From a checkpoint of a small transformer trained on Wikipedia: 12 layers, 9 heads of 128.
MLP neurons of a small language model. Each row is named by its layer, matrix (gate and up: input weights; down: output weights) and neuron, and shows model dimensions 0-63. Each number is 128 + 24 x the weight over its row's rms, rounded and kept within 0 to 255. A neuron's up and down rows have the sign that makes its largest values positive.
Before each neuron's rows, "fires before" lists the tokens most often just after its 100 highest values on Wikipedia text that the model never trained on.

fires before: ",", "\n", " |", " |\n", " (", " *"
L6.gate739 [116 141 129 154 125 136 160 106 134 121 175 135 137 141 116 132 130 160 132 116  87 115  79 138 130 114 147 106 124 102 147 112 143 136  72 143 124 120 141 162  84 131 159 153 158  79 126 130 143 125 108 130 148 202 128 120 100 103 154 125 143 123 169 146]
L6.up739 [156 140 122 111 157  95 104 158  93 138 150  83 124 146  98 131 156 151 104 151 143 123 127 142  81 132 106  99 117 121 118 131 165 119 116 161 106 127 129 105 120 131 127 133  59 127 156 156 167 121  99  84 137 135 134 153 133 102 159  84 157 142 120 112]
L6.down739 [ 99 145 158 136 147 140 175 154  98 143 129 127 158  88 108 142 124 138 131 110 106 108 133 146 115 165 134 155  92 135 148 141 117 144 117 149 128 162 137 148 119 138 126 144 113 130 161 127 145 175 151 144 103 186 137 116 148 123 139 125  64 127 153 161]

fires before: "7", "6", "8", "1", "9", "5"
L6.gate1535 [133 165 193 121 140 138 159 133 115 117  88 152  85 133 143 131 147 140 127  96 111 123 129 129  94  82 122 137 149 132 127 100  93 115 119 132 145 158 131 149 110 153 140 147 103 145 120 170 105 143 136 143 106 109 120 144 167 123 123 123 124 127 174  92]
L6.up1535 [142 125 102  95 138 170  94 162 179 149 149 134 120  97 183 137 150 136 134 136 139 155 151 132 151  78 122 120 149 138 114 169 104  86 141 130 151 118 103 128  86  88 118  92 154 118 184 117 110 205 141 110 115 114 101 110 109 156 120 123 114 131 111  87]
L6.down1535 [117 127 136 126  86 123 117 120 111 107 138 157  81 151 142 101 150 115 117  96 126 137 146 165 106 129 112 146 129 166 107 122 133 156 130 124 140 140 127 131 141 150 113  98  99 108 186 160 169 139 118 118 154 136 135 171 156 125 115 124  99 112 124 111]

fires before: " |", "1", "2", "0", "3", "4"
L6.gate916 [110 118 138 122 150 132 115 110 135 136 143 132 157 170 119  93 104 133  97 151  90 119 111 158 119 138 125  73 112 135 116 121 127 119 140 103 157 103 111 124  92 121 122 141 142 102 130 122 156 114 185 165 105 110  93 117 154 126 151 115 138 109  83 136]
L6.up916 [138 129 137 148 130 102 160 127 125 130 133 150 163 100 111 168  98 136 104  93 175 102 137 105 113 126  96 111 153 111 142  61 140  98 118  93 126 113 163 131 160 127 121 130 144 120 155 131 110 143 163 134 128 119 124 127 131 142 140 148 139 134 139 133]
L6.down916 [129 122 110 147 134 101 150 137 127 154 111 140 119  58 173 123  71 142 164 119  77 139 107 131 124 129 150 133 157 109 135 103 193 120 163 150 163 143 137 136 173 135 120  87 116 152 163 127 145 144 120 144 125 134 118  98 111 129 129 107 122 136 170 101]

fires before: "1", "2", "3", "9", "6", "8"
L6.gate1330 [146 109 176 145 122 117  96 103 134  91 146  99 128 129 139 134 100 112 123  83 148 139 139 130 149 114 132 184 149 132 118  92 106  94 101 140  94  90 126  69 120 121 167 172 136 120 108 125 157 142 135 106 122 121 120 118 130 161 125 137 151 143 122  74]
L6.up1330 [122 134 126 113 103 149 129 140 173 104 133 120 148 124  96 145  96 191 116  86  72  97 124 119  52 147 104 101 151 135  85 169  76 153 114 161 110 146 113  89 144  97 140 160 152 111 136 167 138 143 114 164 113 139 118 121  80 151 154 127 102 108 126 158]
L6.down1330 [164 131 126  96 123 134  97 107 130 120 149 135 151 156 104 134 114 123 131  80 121 126 142  98 123 128 146 107 175 157 106 159 121 155 125 117 102 137 169  87 164 100 118 134 162 138 130 130  95  94 123 179 134 138 151 131 100 110 132  94  65 141 148 123]

fires before: " ", " —", "6", "4", "8"
L3.gate868 [127 152 102  91 120 160 146 165 102 143  90  84 116 145 146 131 101 182 123 114 120  82 113 156 145 131 108 159 141 112 151 118 118  89 111 107 102 110 147 113 175 121 115 112 104 128 111 106 126 138 137 126 131 125  85 111 150 158 152 147 145 118  94 183]
L3.up868 [136 151 172 155 113 139 126 117 118  86  75 139  75 104 150 160 150 162 135 124 158 159 154 127 149  82 143 125 188  96 125 136 129 116 124 119 119 122 132 124 129 131 131 165 133 168 137 123 107  94 113 164 122 149 129 132 116 138 155 117 127 128 122 155]
L3.down868 [157  93 142 127 146 106 118 105 144 163 156 113 153 149 120 156 136 131 169  83  92 131 110 110 131 129  73 109 109 159 148 125  67 174 152 134 166 151 118 110 116  99 139 110 158 107 164 171  99 132  74 137 119 145 161 128 115 120 153 146  95 173 153 139]

fires before: " ", "0", ")\n", "8"
L6.gate1378 [167 129 123 130 140 162 117 142 111 189 112 117 102 109 148 110 125  95 122 144 118  83 136 156 120 103 123  97 157 119 161 100 159 139  96 137 150  93 152 169 114 117 132  90  97 111  97  88 128 112 139 124 139 159 168 149 131 166 170 123 118 117 110  91]
L6.up1378 [152  98 176 140  82 128  96 129 126 109 129 108  95 144 149 111 118 141 118 136  94 127 140 120 136 151 127  92 160 173 117 115  88 119 119 133 125 114 106 133  86 129 126 161 141 155 102 107  88 149 108 149 134 108 127 159 154 156 130  81 155 116  79 141]
L6.down1378 [114  93 110  99 117 163 163 141 163  77 120 129 128  74 133  94 114 111 134 144 137 133 141 178 102 120  98 122 127 149 138 145 113 151 120 156  98 120 123 143 127 127 112  99  94 119 104 142 147 121 145  94 134  84 118 113 132  87 162 145 112 137 125 152]

fires before: "2", "1", "0"
L6.gate1030 [119 144 123 118 128 137 151 155 132  86 110 117 123 103 102 169 125 113 129 134 138 109 137 129 136 132 123 130 135 145 128 116 142 100 134  97 126 123 125 120 128 115  89 128 151 132 170 115 121  86 132 128 163 123 155 204 144 134 135 162 156 120 115 106]
L6.up1030 [ 98 185 136 125 173 120 103 120 150 126 106 120 143  92  91 132 138 156 128 155 129 123 104 147 128 120 100 126 140 138 117 131 102  95 151 141  77 109  93 117 122 103 111 125 155  93 134 158 107 114  90  98 115 131 147 139 125 119 148 105 133 136 104 137]
L6.down1030 [ 85 176 138  67 140 112 155  90  89 153 127 148 105  77 128 127 170 126 137 118 140 119 139 131 131 111 101  93 138 167  98 146 118 107 136 139 175 128 114 105 122 106 151 126 123 148 114 119 137  63 115 152  84 122 122 169 112 116 181 171 101 136 127 109]

fires before: " |", " (", "\n", " |\n", " and"
L2.gate43 [113 103 160 107  98 143 132 105 109 102  74 176 163  93 154 164 143 120 143 145  62 146 105  92 109 123 108 116 137 170 101 129  82 142  87 136 111 130 132  70 155 127 127  77 124 135 133 138 139  79 106 100 112 146 120 142 144 110  97 113 141 125 136 124]
L2.up43 [151 129 132 143 127 122 153  94 160 138  98 146 153  91 176 130 182 122 161 138 123 186 137 112  96  98 131 136 102 163 110 166 101  96 131 115 127 129 113 119 144  98 123 112 121 119 160 180 149 134 152 114 141 185 111 134 123 154 131 135 132 133 131 163]
L2.down43 [112 143 105  97  84 146 125 103 127  95 143 135 135 133 220 114 153 141 117 128 107 138 112 152 108 121 127 161 129 127 102 146 139 126 118 166  91 140 130 149 120  75 146 147 121 161 114 159 162 124 132 101 146 115 137 135 183 133 112  96 102  89 123 122]

fires before: " |", ".", ",", ";", ")"
L2.gate413 [119 152 132 118 157 101 116 113 133 134  93 119 161 122 128  98 141 143 118 121 143 131 113 116 152 113 116 124 136 103 118 171 115 134 155 147 124 123 133 142 153 104 104 143 110 102 117 100  98 105 142 125 113  84 129  86 130  75 116 124 134 128 153 132]
L2.up413 [138 131 121 102 143 144 113 119 131 125  86 163 142 116 110  52 139 148 112 133 125 108 132 118 176 144 110 145 134 119 129 104 114 132 160 152 135 114 160 123 151 116 109 118 132 111 120 120 106  96 154  84 121 113 134 154 116 109  87 108 158 136 151 118]
L2.down413 [179 151 120 114 129 151  92 125 154 117 101 164 155 116 153 116 130 142 159  61 126 155 102 107 117 104 116 122 132 135 136 121 144 107 150 141 161 125 168 112  83 111 134 138 137 159 122 145 105 123 152 128 114 107 145 146  95  83 112 152 138 111 131 104]

fires before: " ", " |", " |\n", "1", "2", " C"
L5.gate1107 [102 111 126 159 143 125 116  89 117 115 134 130 132 102 155  65 111 143  91  94 129  94 195 140 123 144 143 146 129 164 144 130 138 156 106  99 127 151  97  92 118  96 122  97 128 103 112 176 179 148 112 149 113 102 154 140 131 115 130 148 104 155 119 156]
L5.up1107 [115 145 116 168  99  99 131 149 114 144 149 101  87 132 142 166  93 154 151 109 142 122  97 106 104 106 128 112 103 100 180 113 136 159 162 140 125 135 141 139 132 102 105 150 116 142 103 132 135 119 128 152 102  95 132 137 162 181 134 113 155 154 137 144]
L5.down1107 [111 166 139  98 106 154 167 150 144 161 148 153 136  91 113 112 107  82 150 133 137 166 141 154  92 161 138 111 136 115 152 168 161 111 133 122 123 168 126 129 127 141 138 129 114 147 130 149 100  95 123 131 112 122 110 111 132 116 146 140  79 121 121 120]

fires before: "8", "9", "7", "6"
L5.gate987 [142 111 132 143 123 135 112  92 126 141 177 151 117 159 114 143 121 182 121 155 142 155 110 143 121 180 174 137 172 171 165 116 119  96 110  97 143 116  94 146 103 107  99 122 135 150 156  92 150 111 102  94 109 137 123 175 109 113 145 138 164 110 113 143]
L5.up987 [153 134 149 174 114 142 133  89 135 156 117 136 124 138 131 111 152 159 138  98 129 160  91 156 103 119 150 162 144 137 123 154 112 203 181 153 149 120 109 172 140 124 124 131 143 139 128 129 124 118  85 163 166 118 147 107 103 142 129 129 146 134 166 141]
L5.down987 [162 104 139 139  88 125 120 115  97 121 138 170  93 127 165 159 116 114  85 137  99 114  95 152 111 130 126 118 128 120 117 114 105 160 110 100 134 136 143  78 158 154 109  94 129 118 120 151 132 144  95 125 122  95 109 138 142 113 149 114 112 108 127  84]

fires before: "'s", " and", ","
L3.gate111 [126 142 123 113 154 138 134 139 146 161 180 173 169 183 147  86  81 113 127  92 130 101 130 129 166  85 157 105 142 140 133 138  96 123 125 130 133 131 140 122 139 139 119 152 149 104 188 146 144 162 121 122 153 134 134 121 116 176 160 106 127 114 112 182]
L3.up111 [151 159 118 161 151 140 139 168 175 105 151 201 115 143  83 170 129 161 106 113 173 129 147 145 134 140 123 163 127 119  91 133 104 114 113 166 120  96  99 112 128 115 107 163 115 178 118 113 138 125 158 159 129  93 109 140 110 146 158 109 112 144 158  88]
L3.down111 [116 151 107 133 150 141 139 162 171 134 111 162  90 135 133 133  94 124 134 186 143 106 123 151 123  98 120 160 131 184 122 129 131 122 122  97  86 126  83 149 137 112  86 127 115 123 106 141 122 109 143 163  96 130 145 151  70 129  77 119  81  75 123 132]

fires before: " ", " |", " |\n", "0", "1"
L6.gate1272 [119 117 135 153 125 123 136 110  92 142 139 142 132 108 142 127 118 135 118 165 122 158 125 147 164 130 113  96 137 101  99 136  89 111 135 153 116 163 124 160 105 128 161 166 162  86  92 140 128  98 147 169 136 122 152 188 161 166 142 135 116 118 111 116]
L6.up1272 [168 160 145 180 133  91 157 123 132 125 167 121 135 125 147 123 116 110 111 177 163  89 125 118  98 161 143 120 125 143  79 117 124 153 130 147 139 108 129 128  87 119 101 159 106 108 130 118 134 124 112 168 105 130 102 153 109 104 107 135 121 125 129 125]
L6.down1272 [121 165 119 143 144 124 129  69 128 112 115 146  90 104 101 121 168 124 138 160 150 124 131 176  85 117 129 140 103 110 139 100 135 139 127 106 122 125 127 146 139 156  64 146 148 118 136 183 135  86 106 152 129 101 144 143 129 102 166  93 106 113 140 176]

fires before: "1", "0", "2", "3"
L5.gate757 [123 129 152 130 115 115 142 111 124 165 119 126 139 118 171 137 105  97 128 116 130 145 183  89  83 131  99 115 139 127 189 122 140 190 143 125 148 183 146 134  96 146 123 141 109 155 148 135 145 125 165 111 144 132 129 124 128 165 124 125 125 142 160 128]
L5.up757 [154 130 121 158 139 105  84 117  91 123 131 139 109 129 142  75 150 133 129 112 146 140 124 167 158 114 124 125 131 131 157  97  97 130 122 166  81 106  86 108 155 146 137 122 110 138 125 161 151 129 155  96 136 148 149 154 158 163 130 128 123 140 137 159]
L5.down757 [151 149 124  86  63 128  83 142 160 117 119 140 102 108  90 118 113 125 139 117 162 164 163 143 147 148 131 114  71 163 126  58 108 130 121 124 130 133 116 148 140 104 127 134 100 142 135 131 104  66 159 125 124 158 122  81 149 156 139 142  94  85 144 156]

fires before: ",", ".", " and", " to", " (", ".\n\n"
L3.gate477 [126 146 146 112 105 135 106 173 152  94 101 160 185 183 117  93 117 101 161 169 134 154  99 124 153 168  99  89 148 107 160 140 118 150 127 165 124 139 118 137 118 106 100 127 172 130 190 102 124 142 120 126 163 115 117 158 118 130 109 164 132 108 108 100]
L3.up477 [101 122 107 127 154 110 138  94  83 108 141 119 139 118 119 156 145 114 142 142 144 121 138 130 123 124 151 143 166 149 123 112 100 156 105 147 133 135 113 124 157 110 117  74 124 163 167 124 152 128 109 136 100 162 124 127 147 147 118  95 110 130 103 192]
L3.down477 [119 137  96 126 108 129  82  89 176 126  72 121 144 125 161 105 130 112 135 159 131 130 113 126  97 143 125  91 135 162 162 136 142 105 149 163 104 144 160 150 106  72 131 170 110 133 125 121 103 128  89 163 145 147 138 150 106 127  71 164  99 121 111 120]